{
  "n_layer": 10,
  "d_model": 256,
  "n_head": 4,
  "n_kv_head": 4,
  "head_dim": 64,
  "d_mlp": 1024,
  "vocab_size": 8192,
  "activation": "relu",
  "norm": "layernorm",
  "norm_place": "pre",
  "norm_eps": 1e-06,
  "positions": "learned",
  "qk_norm": false,
  "attn_scale": 0.125,
  "bias": "all",
  "tie_embeddings": true,
  "parallel_block": false,
  "init": "normal",
  "init_std_qkv": 0.0312,
  "init_std_o": 0.00698,
  "init_std_up": 0.0312,
  "init_std_down": 0.00698,
  "init_out_by_depth": true,
  "optimizer": "muon_variant",
  "lr": 0.0026,
  "beta1": 0.9,
  "weight_decay": 0.073,
  "lr_head": 0.00545,
  "grad_clip": 1.0,
  "warmup_steps": 200,
  "schedule": "cos",
  "final_lr_fraction": 0.03,
  "batch_tokens": [32768, 65536, 98304],
  "seq_len": 384,
  "doc_mask": true,
  "train_tokens": 372100000,
  "steps": 6139,
  "dataset": "wikipedia_en"
}
MLP neurons of a small language model. Each row is named by its layer, matrix (up: input weights; down: output weights) and neuron, and shows model dimensions 112-239. Each number is 50 + 12 x the weight over its row's rms, rounded and kept within 0 to 99.
After each neuron's rows, "fires after" lists the tokens most often just before its 100 highest values on Wikipedia text that the model never trained on. A number after a token or word is its count.

L4.up91:42 42 50 50 44 49 34 76 46 57 66 78 69 30 49 37 39 42 59 48 53 56 64 53 52 50 60 32 64 32 58 56 54 51 43 46 37 55 56 68 45 63 49 34 47 26 49 58 51 21 56 60 64 55 70 25 32 34 60 73 63 38 58 60 49 66 47 52 46 63 33 47 32 39 52 62 60 46 67 66 34 41 41 58 38 54 33 51 47 48 56 50 51 74 63 33 73 67 34 69 46 53 52 44 53 37 48 25 32 45 59 44 71 54 54 56 39 69 35 63 43 54 45 60 54 52 59 72
L4.down91:54 64 50 24 52 31 52 49 58 47 56 46 50 51 55 48 60 69 75 57 23 35 79 54 53 60 27 47 52 45 46 56 35 56 57 54 39 43 42 49 47 33 46 60 75 67 42 66 50 46 45 26 43 52 49 67 33 51 33 31 61 59 34 44 37 36 56 59 38 65 41 47 72 54 65 53 39 53 46 59 60 52 54 61 49 49 45 70 46 56 55 63 38 67 40 55 64 40 31 48 36 51 51 45 63 47 28 61 48 38 42 31 85 54 42 22 56 60 45 61 46 58 55 57 56 47 38 33
fires after: "K" 17, "P" 13, "V" 11, "′" 10, "H" 9, " K" 7

L5.up1010:52 59 43 63 46 51 60 59 74 32 40 29 73 54 44 54 37 59 53 49 34 47 52 33 50 44 58 49 48 49 57 44 40 37 52 37 55 66 49 62 59 54 56 36 40 45 57 46 40 63 28 69 50 53 50 42 75 42 43 53 67 78 50 60 46 47 70 46 50 64 66 41 65 59 71 48 38 50 65 46 31 38 53 36 36 53 53 52 27 46 41 35 36 58 17 37 44 62 60 30 53 57 58 42 40 51 54 43 57 59 56 30 76 46 41 53 46 63 62 71 55 65 48 65 33 52 55 52
L5.down1010:63 73 47 39 66 58 47 58 45 51 51 71 50 40 38 55 37 46 36 77 59 43 58 39 57 49 70 40 44 64 35 71 52 53 40 61 21 53 58 50 50 50 52 43 24 48 47 62 71 44 42 58 47 70 62 32 37 49 49 45 40 54 36 43 25 36 60 52 70 68 30 66 53 58 32 49 39 40 55 31 39 51 40 45 79 65 59 71 76 56 53 41 52 47 50 46 55 45 44 50 55 26 64 36 58 30 41 50 58 42 48 44 34 35 34 64 39 43 73 40 64 64 40 58 57 62 61 50
fires after: " a" 82, "A" 4

L4.up584:60 23 56 47 51 56 41 65 55 55 59 34 53 52 29 61 29 23 54 47 39 53 55 40 36 47 50 31 38 34 55 68 58 56 53 26 54 37 59 79 53 31 66 40 45 59 48 38 61 23 50 51 43 46 73 45 19 61 56 46 31 46 49 29 39 50 25 41 45 58 46 40 53 38 54 49 65 84 53 50 50 42 39 54 52 61 45 60 56 42 45 48 50 65 52 64 42 74 41 71 76 38 48 47 20 48 74 65 55 53 47 55 41 43 48 44 68 80 58 42 67 27 58 45 53 29 54 60
L4.down584:57 59 31 67 31 34 48 51 75 54 74 47 55 45 72 39 48 37 47 40 53 30 63 58 42 52 47 72 53 50 71 48 50 38 19 82 70 56 74 43 67 60 50 63 50 38 61 59 57 51 46 68 45 36 47 57 36 40 54 39 63 58 56 38 30 29 41 39 61 60 62 38 57 46 58 55 59 46 51 54 55 67 55 37 38 57 50 29 53 57 70 44 52 51 33 42 56 37 26 64 50 62 51 34 62 54 36 69 44 41 34 69 46 60 51 53 63 54 28 72 69 46 55 20 48 54 65 40
fires after: " L" 25, "S" 14, "s" 7, " W" 7, " S" 5, "L" 5

L4.up772:66 54 40 55 59 57 50 59 54 38 43 41 35 52 56 46 71 69 53 42 46 46 58 33 43 55 66 65 34 52 52 53 59 72 43 55 29 61 62 57 42 44 46 48 52 66 64 58 46 59 59 59 62 46 36 36 45 19 45 48 58 49 55 39 55 74 48 38 41 36 59 63 41 48 45 40 37 47 53 38 32 34 68 55 39 61 32 39 52 82 63 43 56 35 56 45 30 45 71 31 59 54 47 61 52 29 50 55 41 28 52 51 45 54 56 55 53 61 36 35 66 56 66 31 42 41 66 55
L4.down772:46 44 43 38 43 59 37 31 39 56 66 32 61 29 50 47 66 49 72 55 43 61 54 52 54 38 46 52 50 36 57 50 38 64 72 63 46 48 50 43 38 89 42 59 39 58 23 53 43 35 38 52 46 14 52 51 32 43 50 39 18 50 43 64 53 55 72 48 83 40 48 42 51 62 49 49 50 70 49 56 38 50 33 56 57 62 65 43 48 68 51 60 57 58 55 32 25 74 59 52 60 51 43 67 69 73 81 59 50 46 35 47 52 50 45 63 35 46 59 50 47 47 46 61 66 38 67 55
fires after: " University" 24, " " 11, "9" 8, " born" 8, " Field" 6, " Stadium" 5

L4.up795:77 47 53 57 55 71 38 60 57 64 41 75 54 30 33 51 68 40 41 47 51 62 42 42 55 56 49 37 55 42 50 51 51 65 48 45 62 71 79 48 47 67 48 42 51 28 55 68 48 33 38 50 23 63 38 45 54 66 40 45 46 39 48 67 31 31 67 21 38 67 42 26 44 53 63 35 44 52 60 57 39 47 46 52 52 71 60 56 62 55 76 54 55 56 53 65 49 61 26 48 47 45 51 47 51 44 61 29 55 42 60 55 57 61 67 63 19 43 50 59 83 33 36 34 55 48 65 50
L4.down795:55 40 59 40 76 60 55 62 54 58 77 48 32 39 63 50 60 54 46 42 35 49 55 42 35 56 46 53 27 27 62 32 55 42 43 37 29 59 59 70 91 66 31 38 60 51 65 53 44 48 48 40 61 65 44 30 68 72 56 51 50 40 68 67 39 58 49 49 65 48 45 44 64 46 30 43 68 48 53 41 33 56 53 70 35 44 61 46 54 44 64 47 48 70 65 50 42 40 62 52 39 37 48 45 49 24 62 61 61 45 56 56 61 62 57 42 61 44 46 57 59 79 44 37 54 34 30 36
fires after: "." 15, " No" 10, "S" 10, " no" 8, " U" 8, " E" 7

L7.up508:56 53 60 45 59 38 46 49 53 56 46 45 65 52 59 33 60 44 36 73 54 59 53 48 23 57 48 64 38 61 49 42 51 56 54 34 37 60 46 55 57 56 62 43 69 48 52 34 58 71 45 47 48 49 50 50 46 32 57 49 40 42 17 49 35 77 78 16 62 38 44 44 32 66 42 51 35 53 69 59 35 40 61 55 11 38 67 45 43 56 32 38 70 48 62 52 50 57 66 39 46 26 49 63 40 69 58 50 39 32 57 50 55 53 73 33 58 51 44 71 51 54 36 44 43 58 39 64
L7.down508:49 47 44 54 57 51 59 58 38 40 84 48 52 65 33 54 52 70 50 58 36 17 36 55 45 30 37 51 40 59 53 43 64 29 57 73 61 51 39 51 43 73 41 50 49 68 64 33 31 53 56 60 30 59 65 60 38 68 56 61 70 50 38 31 31 45 43 47 60 30 68 51 60 58 41 75 39 54 43 50 46 32 38 50 61 31 17 85 56 46 37 59 39 78 49 48 38 55 50 55 34 42 60 38 58 41 58 42 54 49 50 52 48 70 43 51 57 28 45 41 54 51 41 55 64 41 57 56
fires after: " Ha" 18, "al" 10, " Ra" 7, " O" 6, " La" 5, " pro" 4

L4.up140:79 34 49 71 62 65 61 70 60 57 20 22 63 59 42 61 58 44 70 46 36 46 47 61 48 36 48 40 51 29 47 57 64 61 38 47 39 66 43 56 42 36 61 49 44 63 41 71 29 44 41 56 67 48 32 44 58 33 68 64 61 46 46 62 38 45 42 58 56 52 34 36 62 49 64 56 47 66 51 62 54 45 48 35 51 53 40 53 64 56 37 56 21 53 36 58 37 45 40 71 56 54 45 44 59 39 40 51 48 47 42 49 18 61 74 48 44 47 48 30 44 60 48 65 33 51 43 47
L4.down140:71 65 64 51 23 67 60 37 44 31 39 41 39 34 58 61 59 38 48 41 46 55 51 49 67 67 39 50 65 53 45 46 40 54 35 43 43 57 52 53 45 40 57 41 60 56 48 52 54 46 51 54 36 36 45 48 45 33 43 34 54 41 39 42 62 54 35 58 33 51 48 24 43 63 49 66 37 40 51 46 46 50 71 50 64 69 41 51 51 57 48 58 52 50 59 54 61 64 36 45 35 46 60 38 63 39 30 66 65 37 58 38 59 68 36 45 23 56 67 61 61 50 43 36 45 51 57 71
fires after: "°" 21, " in" 17, "in" 9, " a" 4

L7.up421:56 40 58 52 58 47 74 63 44 71 40 49 46 56 54 59 56 29 51 58 50 68 51 50 28 40 64 52 49 32 42 24 53 43 45 38 54 50 45 66 57 61 22 54 58 27 56 49 78 47 40 66 67 47 62 63 72 43 29 32 42 51 24 62 51 51 58 48 42 39 23 30 47 43 38 66 39 55 34 63 53 62 54 61 45 42 41 70 49 48 48 32 50 29 61 35 38 57 51 40 44 48 32 46 66 51 57 55 34 46 60 66 57 65 49 67 50 45 45 49 58 44 73 20 69 57 67 60
L7.down421:46 84 54 58 52 48 62 45 61 34 61 64 47 44 41 69 27 52 49 42 59 44 67 56 57 50 25 32 61 60 67 69 54 72 57 68 62 39 30 56 83 54 57 53 50 48 41 41 49 57 58 55 53 44 51 36 45 59 64 42 69 60 46 56 72 71 55 48 35 35 58 42 40 55 37 53 52 58 60 25 41 36 35 54 64 58 46 58 61 55 50 59 52 40 61 45 58 39 50 44 45 64 57 45 44 50 43 58 63 52 31 73 47 55 46 48 47 52 28 33 38 27 55 54 64 36 42 40
fires after: "," 20, "0" 15, "g" 6, "'" 6, ":" 5, "al" 4

L4.up975:46 49 71 66 54 62 49 37 60 23 52 55 53 50 58 51 57 30 72 56 28 49 43 45 70 60 46 52 65 29 45 60 41 50 54 56 53 58 69 71 37 60 67 36 60 33 46 33 58 32 49 49 22 43 70 39 51 46 68 45 46 60 38 42 43 55 34 43 43 48 75 61 36 50 52 43 66 53 31 51 51 54 45 41 54 59 71 54 54 46 44 41 51 49 72 50 35 51 53 40 54 57 65 36 28 53 49 38 47 38 26 61 64 68 52 53 18 51 78 41 65 22 44 60 59 49 75 51
L4.down975:52 43 49 47 59 44 58 60 39 54 39 71 38 50 40 55 72 49 47 30 58 61 49 57 32 56 55 82 50 59 42 36 50 65 66 47 46 33 57 48 54 64 45 59 44 50 44 47 50 48 70 49 60 56 43 56 63 60 44 70 28 48 56 57 58 51 62 64 54 44 38 48 58 44 29 49 30 41 51 67 66 55 44 48 55 56 40 46 61 56 54 42 30 65 35 50 58 45 50 71 50 48 51 33 67 50 55 45 74 45 69 71 43 55 54 68 52 49 48 68 46 54 38 58 51 31 46 41
fires after: " U" 15, " S" 13, "S" 11, "O" 6, " O" 6, "U" 5

L5.up64:55 32 43 55 72 46 58 46 59 47 49 71 55 47 64 31 41 27 42 32 60 44 38 57 52 70 56 48 68 52 55 44 45 52 53 53 50 60 66 39 58 54 40 56 19 46 21 52 66 57 41 49 61 56 32 58 52 57 60 73 58 45 57 62 56 61 51 42 43 49 33 41 50 51 60 40 52 60 49 64 65 40 54 45 42 57 42 51 51 29 23 77 58 61 66 60 69 34 76 68 43 69 45 33 29 36 56 60 54 66 60 36 53 53 43 44 34 70 58 49 49 62 55 67 46 52 55 62
L5.down64:33 52 42 28 66 78 52 49 33 31 40 35 59 45 56 42 40 38 55 51 57 43 32 48 76 41 61 67 56 43 35 58 54 70 59 61 66 66 56 41 31 41 47 58 36 26 38 44 56 47 60 48 42 54 26 46 42 32 70 49 67 40 43 61 47 35 69 50 35 44 49 45 45 52 68 53 43 28 52 57 59 41 45 32 66 57 61 23 50 54 84 45 32 36 50 50 40 49 61 49 59 44 64 49 37 36 46 41 45 52 56 82 57 64 39 44 49 41 51 36 61 75 49 52 62 67 44 43
fires after: " |" 41, " was" 16

L5.up582:32 51 49 58 32 46 46 48 27 56 51 27 44 72 35 52 34 44 46 36 60 40 49 49 74 54 38 61 45 43 50 59 45 49 28 45 49 60 42 45 39 51 57 64 21 42 58 53 68 57 33 70 33 45 75 53 63 45 44 33 31 34 27 68 54 47 43 53 40 39 39 65 41 39 49 49 61 64 65 63 38 59 40 60 51 26 28 49 42 63 51 42 41 39 48 50 51 77 58 49 63 41 50 42 83 51 68 34 67 46 51 48 33 49 52 48 47 56 37 50 39 47 58 37 29 58 66 40
L5.down582:68 34 26 48 39 26 56 54 68 69 52 58 52 36 43 39 57 49 55 39 49 38 68 35 56 48 43 47 53 49 34 65 32 41 40 65 38 30 71 50 50 58 38 39 33 41 58 53 53 50 61 63 56 58 28 68 38 43 46 34 67 51 25 63 44 53 49 44 54 40 35 60 57 59 44 56 45 45 25 46 33 52 57 50 45 60 52 59 84 66 46 53 19 53 43 50 36 36 65 62 50 66 43 60 62 38 53 66 40 32 56 73 43 63 44 67 31 41 52 55 56 55 51 43 52 53 62 61
fires after: " University" 19, " U" 10, " of" 9, " En" 8, " " 6, " Che" 4

L7.up983:41 35 73 48 61 64 55 32 27 35 49 49 30 38 40 47 42 42 57 46 32 31 61 51 69 52 62 43 50 74 40 59 47 64 71 28 55 47 54 40 34 59 67 39 34 53 54 54 57 76 45 47 71 41 46 47 17 56 44 36 57 37 51 59 66 58 58 71 61 27 65 48 52 36 38 45 66 50 71 43 42 56 56 44 53 41 66 58 43 54 43 49 50 49 42 50 49 41 60 47 67 39 38 30 56 38 42 65 59 39 58 28 63 51 48 64 35 43 54 57 59 59 23 69 49 55 49 51
L7.down983:59 34 61 33 63 49 46 50 51 55 61 70 53 52 74 48 51 61 51 49 57 68 54 48 38 46 59 51 61 49 67 22 65 40 50 49 40 42 56 62 54 51 54 36 41 53 47 33 55 59 45 48 46 66 48 30 65 41 50 75 50 44 58 54 57 51 54 41 33 54 47 48 60 52 37 52 69 47 69 63 60 41 48 40 43 34 46 56 34 59 47 35 54 51 66 66 68 58 49 28 56 59 51 60 44 66 39 56 55 44 67 47 45 27 64 45 38 66 31 65 36 42 60 43 68 38 36 32
fires after: "s" 22, " Sa" 17, " Em" 6, " Ad" 5

L5.up922:71 34 63 59 61 35 53 64 60 35 55 42 56 48 42 63 60 20 69 32 58 33 21 62 68 35 49 59 58 77 62 51 43 41 55 62 48 39 54 44 46 33 50 49 44 53 61 34 50 43 54 64 60 59 61 36 57 55 42 41 44 76 32 52 49 40 29 50 48 30 66 55 37 39 44 37 52 70 58 62 43 42 59 47 34 57 36 57 41 56 50 53 27 68 51 41 45 64 59 50 56 72 59 54 43 43 61 54 58 57 43 62 65 49 53 67 33 41 26 55 53 35 59 53 42 66 52 53
L5.down922:56 55 60 43 65 49 36 50 48 41 51 51 46 70 34 36 63 43 62 54 45 55 51 50 70 44 45 45 44 58 51 48 53 65 38 58 39 44 51 67 44 25 44 59 34 50 55 45 58 39 56 33 64 49 51 54 53 36 31 59 34 37 28 56 50 45 41 58 47 33 45 49 49 38 60 56 40 45 43 45 73 78 41 70 54 47 50 48 43 59 30 63 37 75 65 43 36 44 28 53 36 35 58 55 37 53 70 48 45 35 25 55 56 39 69 39 49 50 60 48 53 44 54 56 86 51 41 44
fires after: " " 45, "\n" 11, " is" 11, " and" 6

L7.up254:46 62 67 60 22 35 55 47 46 43 39 42 45 30 47 55 50 58 60 42 44 65 37 59 61 54 34 34 60 44 57 40 49 32 49 62 35 49 30 46 49 32 25 58 30 55 47 52 45 56 58 61 52 56 48 64 43 36 50 42 30 67 26 51 52 47 35 43 54 31 45 52 52 53 63 69 47 50 49 34 45 74 57 36 53 41 62 57 44 43 68 48 46 56 50 59 54 41 47 64 56 51 49 50 28 50 28 48 36 59 63 65 69 33 54 48 57 67 47 39 63 51 61 56 57 38 49 52
L7.down254:53 40 41 56 44 64 18 64 44 60 48 51 37 37 41 48 35 43 34 58 67 47 69 38 45 71 51 55 24 57 44 50 16 51 50 34 81 45 68 41 55 58 61 47 43 32 53 51 62 55 50 56 49 51 53 57 37 51 60 59 74 34 45 31 50 36 39 52 47 66 34 61 56 58 42 54 49 58 45 49 54 66 41 56 74 52 54 49 42 47 48 42 36 56 57 49 67 42 57 61 38 41 71 61 45 51 47 55 57 35 50 58 42 57 71 58 69 48 53 57 42 55 48 53 41 38 64 58
fires after: "\n" 31, " |" 17, " Me" 6, " as" 5, " =" 4, " Candidate" 4

L5.up224:43 50 54 64 37 34 34 31 36 48 62 41 58 62 55 62 30 47 53 55 27 40 46 56 55 26 42 58 34 54 44 48 55 53 37 31 48 34 24 71 36 51 27 61 45 55 38 43 56 39 51 57 58 44 69 48 41 49 55 55 36 72 40 65 54 65 42 53 45 46 30 39 51 40 62 58 43 64 58 63 37 37 49 49 72 31 38 41 34 60 71 54 45 29 37 53 57 45 44 41 57 70 57 71 47 58 53 42 69 44 28 54 53 46 73 49 25 62 38 33 54 61 69 72 42 46 48 54
L5.down224:45 51 28 70 61 39 32 54 55 63 57 51 33 63 35 22 28 21 50 36 51 57 69 50 56 52 39 63 39 62 55 47 41 59 48 34 55 60 71 65 65 47 60 44 52 58 40 54 46 48 53 59 47 35 30 44 36 36 54 63 43 50 41 45 47 51 48 74 47 61 60 54 44 77 37 72 40 47 60 38 42 39 57 43 62 47 56 42 43 51 73 56 57 59 50 44 45 59 82 36 50 50 30 58 40 59 46 45 55 69 48 61 35 38 53 57 53 38 44 36 62 47 25 43 52 55 43 50
fires after: "\n" 44, " does" 9

L5.up303:60 54 45 32 55 29 51 59 63 54 48 52 56 45 46 21 67 29 69 62 49 64 33 44 23 66 35 58 63 64 50 46 37 58 49 53 48 63 25 33 65 46 28 53 51 44 61 30 64 76 56 64 57 35 47 30 40 59 56 43 46 64 44 47 59 39 53 43 61 39 49 53 48 36 69 60 44 63 46 58 36 23 52 72 40 46 48 48 41 63 37 27 62 48 49 59 64 59 44 51 47 54 61 41 58 64 67 46 21 50 51 47 40 86 54 40 46 47 50 63 71 26 51 42 60 55 39 50
L5.down303:41 46 60 52 47 53 33 62 50 53 63 50 70 43 64 47 33 48 42 33 78 48 30 60 49 58 70 52 61 34 39 44 76 44 65 58 57 54 54 55 30 44 75 55 50 29 68 60 49 61 54 67 34 47 42 65 55 45 62 51 36 53 59 33 56 37 46 53 36 54 45 61 58 44 55 39 61 53 36 57 61 47 56 47 47 48 35 48 49 36 54 63 53 45 22 55 55 77 55 58 48 68 52 55 28 38 58 43 73 41 44 56 59 42 81 41 50 24 61 63 37 58 51 33 55 40 63 44
fires after: "," 36, "-" 10, "al" 6

L4.up650:66 28 55 58 57 52 69 31 61 29 40 61 56 78 54 27 47 42 55 69 53 37 60 56 55 45 44 43 26 51 49 68 42 59 39 33 54 52 66 55 61 32 65 50 63 33 54 65 52 40 56 40 55 49 41 32 60 36 49 54 73 51 49 40 51 43 16 44 45 50 53 58 41 51 40 66 55 42 46 47 29 26 42 35 43 41 72 58 69 57 71 34 59 47 50 31 42 47 50 56 47 56 44 52 43 56 61 42 47 49 61 48 71 46 36 52 65 38 33 55 56 44 67 36 64 49 55 66
L4.down650:47 56 47 48 62 60 53 34 44 54 46 35 67 29 50 43 27 38 59 68 53 65 54 49 57 38 43 40 63 64 71 49 28 49 69 48 61 54 16 36 39 35 50 69 57 54 58 47 41 51 50 69 30 38 49 57 74 20 70 33 38 43 40 43 48 48 37 68 25 68 50 46 46 32 49 58 50 44 54 23 54 47 52 31 39 48 54 47 38 49 67 49 46 45 62 41 52 49 50 50 56 52 59 41 65 45 38 40 57 38 52 68 35 41 51 77 54 42 40 28 43 61 33 48 62 49 65 61
fires after: " " 69, " S" 5, " F" 4

L7.up162:55 58 63 57 58 53 63 57 39 41 38 19 69 25 65 63 38 27 49 42 59 45 40 48 31 26 55 65 57 52 42 69 61 75 59 55 36 56 33 33 49 47 48 52 49 54 52 65 62 29 32 80 48 50 53 54 70 51 68 46 63 45 35 54 43 24 20 55 44 62 55 58 50 44 35 59 57 58 62 46 50 67 39 50 58 33 58 61 68 48 52 41 33 66 52 60 81 67 48 52 41 51 45 49 53 60 27 67 52 30 51 22 41 22 39 57 65 56 50 45 53 32 48 50 37 59 41 68
L7.down162:70 52 57 42 70 43 43 57 15 63 33 52 57 43 45 46 22 69 30 47 44 39 54 41 50 69 55 45 45 61 25 48 61 32 46 56 58 43 78 54 33 48 43 58 39 75 28 49 50 68 26 33 38 48 52 51 64 55 54 54 69 50 19 41 60 60 46 51 28 46 40 52 58 59 58 46 37 36 44 57 60 55 50 54 27 56 61 53 59 39 51 53 37 59 49 69 35 92 48 54 46 57 49 40 59 40 47 44 55 54 49 51 28 32 64 48 43 26 59 72 49 69 51 38 48 41 49 64
fires after: " " 40, " de" 10, " De" 5, "st" 5, " in" 5, "ne" 4

L4.up200:57 38 53 56 49 74 71 48 53 40 53 63 49 46 53 65 37 46 58 68 57 51 57 39 66 63 24 37 41 60 51 61 29 46 64 39 43 58 68 43 54 56 59 55 46 51 47 62 36 63 54 40 33 43 77 56 72 65 77 44 49 63 80 62 68 51 45 53 56 62 37 48 54 51 63 60 25 41 41 55 69 59 85 63 61 63 19 39 49 39 36 73 71 47 44 65 34 64 39 58 49 48 31 60 50 40 42 66 30 52 53 40 47 43 46 56 61 61 51 45 23 39 59 79 24 59 47 58
L4.down200:48 42 57 37 34 55 51 48 42 42 51 70 48 51 57 48 61 78 50 50 34 73 65 37 49 49 45 38 30 45 48 78 38 57 50 57 34 61 63 51 38 34 59 52 51 32 46 59 58 44 53 40 59 55 43 47 43 64 49 48 45 47 66 34 49 52 50 35 62 48 69 33 41 36 59 34 63 48 50 54 44 58 57 73 47 44 30 47 46 67 61 51 29 45 49 46 54 70 35 19 69 56 47 74 39 38 38 29 45 74 73 52 33 48 68 37 52 44 50 46 06 61 60 36 31 49 37 51
fires after: " " 32, " of" 8, " in" 8, " on" 4, " and" 4

L5.up433:41 46 53 57 43 35 62 43 56 46 73 63 56 54 61 35 46 31 41 63 48 31 55 65 64 56 50 49 51 19 52 39 47 76 42 35 48 71 42 30 36 57 64 28 57 68 59 47 39 40 84 61 55 42 45 81 51 63 53 76 42 48 56 46 58 68 48 41 64 44 60 50 45 64 59 48 32 62 62 50 55 35 39 45 36 54 35 51 45 62 48 59 73 61 21 38 45 67 51 38 51 18 59 48 62 54 37 38 38 53 36 55 72 49 48 35 51 47 56 50 55 51 42 48 47 58 32 57
L5.down433:70 34 33 38 47 57 66 38 55 54 33 44 42 54 59 41 58 57 42 19 48 67 21 35 41 48 53 39 35 40 28 67 53 45 58 57 38 46 48 33 43 57 60 56 38 45 35 49 77 51 52 39 43 62 47 32 48 57 38 42 57 53 46 22 64 48 27 69 58 77 55 50 48 37 49 65 50 48 42 46 43 59 34 53 45 50 82 59 43 54 42 70 50 35 47 43 60 39 61 65 51 48 53 29 45 54 54 33 38 63 67 49 51 36 37 67 53 47 50 53 45 58 70 39 73 53 38 62
fires after: "–" 32, "-" 21, " Ra" 8, "1" 6, "al" 6, "ra" 5

L7.up43:50 52 40 68 62 62 24 48 71 67 32 57 53 56 35 48 69 42 47 60 30 52 49 42 42 63 60 54 40 34 50 36 54 38 69 50 64 41 38 22 49 57 44 63 48 60 31 49 50 45 39 61 72 49 63 31 73 43 54 40 77 59 42 35 42 37 49 56 50 58 49 58 42 61 46 61 70 48 65 37 53 47 53 48 76 43 46 33 55 57 30 36 57 48 44 34 32 67 41 42 45 60 36 52 31 32 49 43 73 69 45 56 51 47 42 45 55 54 44 55 55 59 39 59 58 50 58 37
L7.down43:50 52 47 48 37 46 65 51 61 54 64 66 48 41 55 53 33 41 50 70 40 35 55 69 39 59 64 59 65 55 65 90 53 38 37 60 43 67 34 47 54 41 54 35 42 73 76 35 56 32 48 34 49 57 25 39 49 67 42 47 37 40 46 55 55 42 64 40 35 74 52 39 38 50 40 66 41 53 36 61 52 50 43 52 56 46 50 66 57 56 57 45 44 37 44 53 69 54 61 54 41 41 33 21 46 60 59 47 72 42 55 53 73 58 69 49 45 30 58 58 21 34 46 66 45 66 56 69
fires after: "\n" 30, "-" 8, "é" 8, "e" 7, "A" 4

L4.up759:62 43 40 63 28 47 64 43 44 58 55 53 34 71 68 66 41 34 53 43 38 54 38 45 44 69 38 39 78 43 42 43 42 46 57 45 48 34 81 71 51 31 62 36 50 24 50 56 59 36 54 38 45 52 61 65 64 50 68 60 32 68 58 42 59 74 55 68 49 57 48 60 47 36 47 57 57 61 45 53 48 45 33 27 52 46 74 54 61 39 55 56 41 53 34 62 48 65 66 50 67 49 42 47 54 49 47 40 63 65 51 60 44 54 31 61 70 66 61 43 42 41 39 40 55 33 25 36
L4.down759:50 38 62 46 66 57 39 52 43 58 62 47 48 63 63 51 63 38 52 36 48 51 44 61 60 56 37 48 54 63 55 65 66 65 60 51 51 42 58 60 53 42 69 62 68 39 39 62 38 48 62 78 42 31 53 61 58 85 38 49 44 49 43 36 50 57 56 74 71 45 54 69 57 33 45 57 61 56 30 65 52 41 23 71 61 46 48 36 62 62 44 34 55 52 64 35 58 63 32 62 56 63 41 41 30 46 45 78 45 63 49 49 29 51 30 57 60 37 59 64 62 40 37 42 38 52 32 42
fires after: "s" 15, "th" 13, " S" 10, "n" 7, " second" 6, " New" 6

L4.up712:60 30 54 53 36 40 43 85 39 33 50 56 70 50 28 46 64 67 45 50 46 57 44 28 76 46 28 43 48 47 61 60 57 26 44 64 51 57 32 39 23 50 57 61 43 59 54 66 67 61 32 32 48 27 34 49 49 40 55 46 68 32 58 52 56 41 51 69 56 48 37 44 36 38 51 40 48 57 55 42 50 44 32 32 50 53 48 52 56 61 53 42 41 29 64 68 41 38 47 43 61 47 56 62 49 50 53 50 75 53 59 28 69 39 43 66 41 51 64 46 62 48 44 31 32 69 47 51
L4.down712:48 35 48 48 38 49 40 60 50 49 55 42 45 26 37 51 59 47 56 49 52 49 59 48 58 61 38 52 45 65 60 56 58 28 39 37 65 40 47 56 54 53 45 71 55 62 58 38 61 41 70 42 53 50 34 68 34 42 45 38 58 43 25 21 45 47 51 57 53 50 55 47 56 46 47 74 43 52 53 61 47 50 35 33 26 60 49 29 59 66 62 53 62 44 78 30 53 32 59 46 44 44 59 66 51 65 33 51 32 55 49 57 38 31 44 43 65 51 51 36 38 29 55 52 57 53 53 40
fires after: " Me" 22, " be" 14, " con" 14, " pre" 5, " Be" 4, " as" 4

L4.up387:52 53 60 65 46 47 37 44 35 34 43 40 58 63 55 41 60 61 55 56 27 61 54 41 54 59 40 47 59 51 57 59 32 56 43 44 47 53 31 49 51 55 70 44 53 62 66 57 59 55 22 34 50 35 57 39 74 66 57 76 56 58 50 55 44 48 48 41 49 44 31 62 47 45 37 62 47 61 64 48 52 56 50 60 57 41 56 70 45 61 41 24 46 27 45 55 62 49 56 18 51 48 43 53 40 22 54 58 64 47 67 46 27 38 26 51 50 50 52 74 53 38 75 42 43 56 44 41
L4.down387:48 41 39 40 61 43 44 63 47 59 50 59 47 42 53 46 34 69 56 37 60 55 71 47 40 51 54 64 57 47 49 48 74 36 40 47 45 45 52 57 38 55 54 44 48 61 72 35 48 47 79 61 64 57 41 51 73 33 56 68 45 40 67 52 45 34 39 33 44 61 50 52 74 60 50 37 46 42 37 54 71 57 76 39 37 67 48 45 44 40 49 53 50 25 56 34 60 46 39 40 55 52 50 60 67 53 80 50 46 59 40 44 48 45 63 54 47 46 52 53 40 50 30 53 74 45 37 48
fires after: " in" 28, " In" 16, " " 12, " pre" 8, " non" 7, "In" 6

L4.up257:53 33 67 54 43 59 49 41 61 40 52 51 72 57 57 56 54 48 28 47 71 44 49 27 52 69 44 52 30 54 56 50 48 60 46 48 51 31 61 51 48 45 52 37 61 39 49 50 36 78 55 64 36 46 67 59 52 50 41 77 56 54 59 61 65 52 53 31 50 45 45 51 53 18 44 64 56 60 61 58 36 46 33 39 45 54 78 40 48 41 22 21 41 44 45 67 43 45 22 50 53 52 36 53 32 35 33 50 41 57 51 65 67 48 37 46 60 57 26 68 60 48 22 59 49 27 50 43
L4.down257:43 65 20 49 56 46 34 62 29 69 41 55 47 44 55 44 41 28 43 50 41 41 47 64 52 46 58 31 56 33 25 43 33 49 77 58 46 53 53 38 54 35 44 54 65 47 40 36 67 85 42 60 35 55 46 63 36 57 84 46 63 33 48 57 23 40 68 65 36 50 40 60 56 47 47 78 50 61 80 53 47 50 65 35 42 45 60 31 56 46 46 55 66 43 59 48 50 56 40 43 37 67 48 69 36 34 37 47 70 62 52 63 49 55 59 74 35 41 58 50 59 41 62 35 53 48 55 53
fires after: "s" 19, " Sa" 12, " Al" 10, " Na" 9, " to" 6, " pro" 6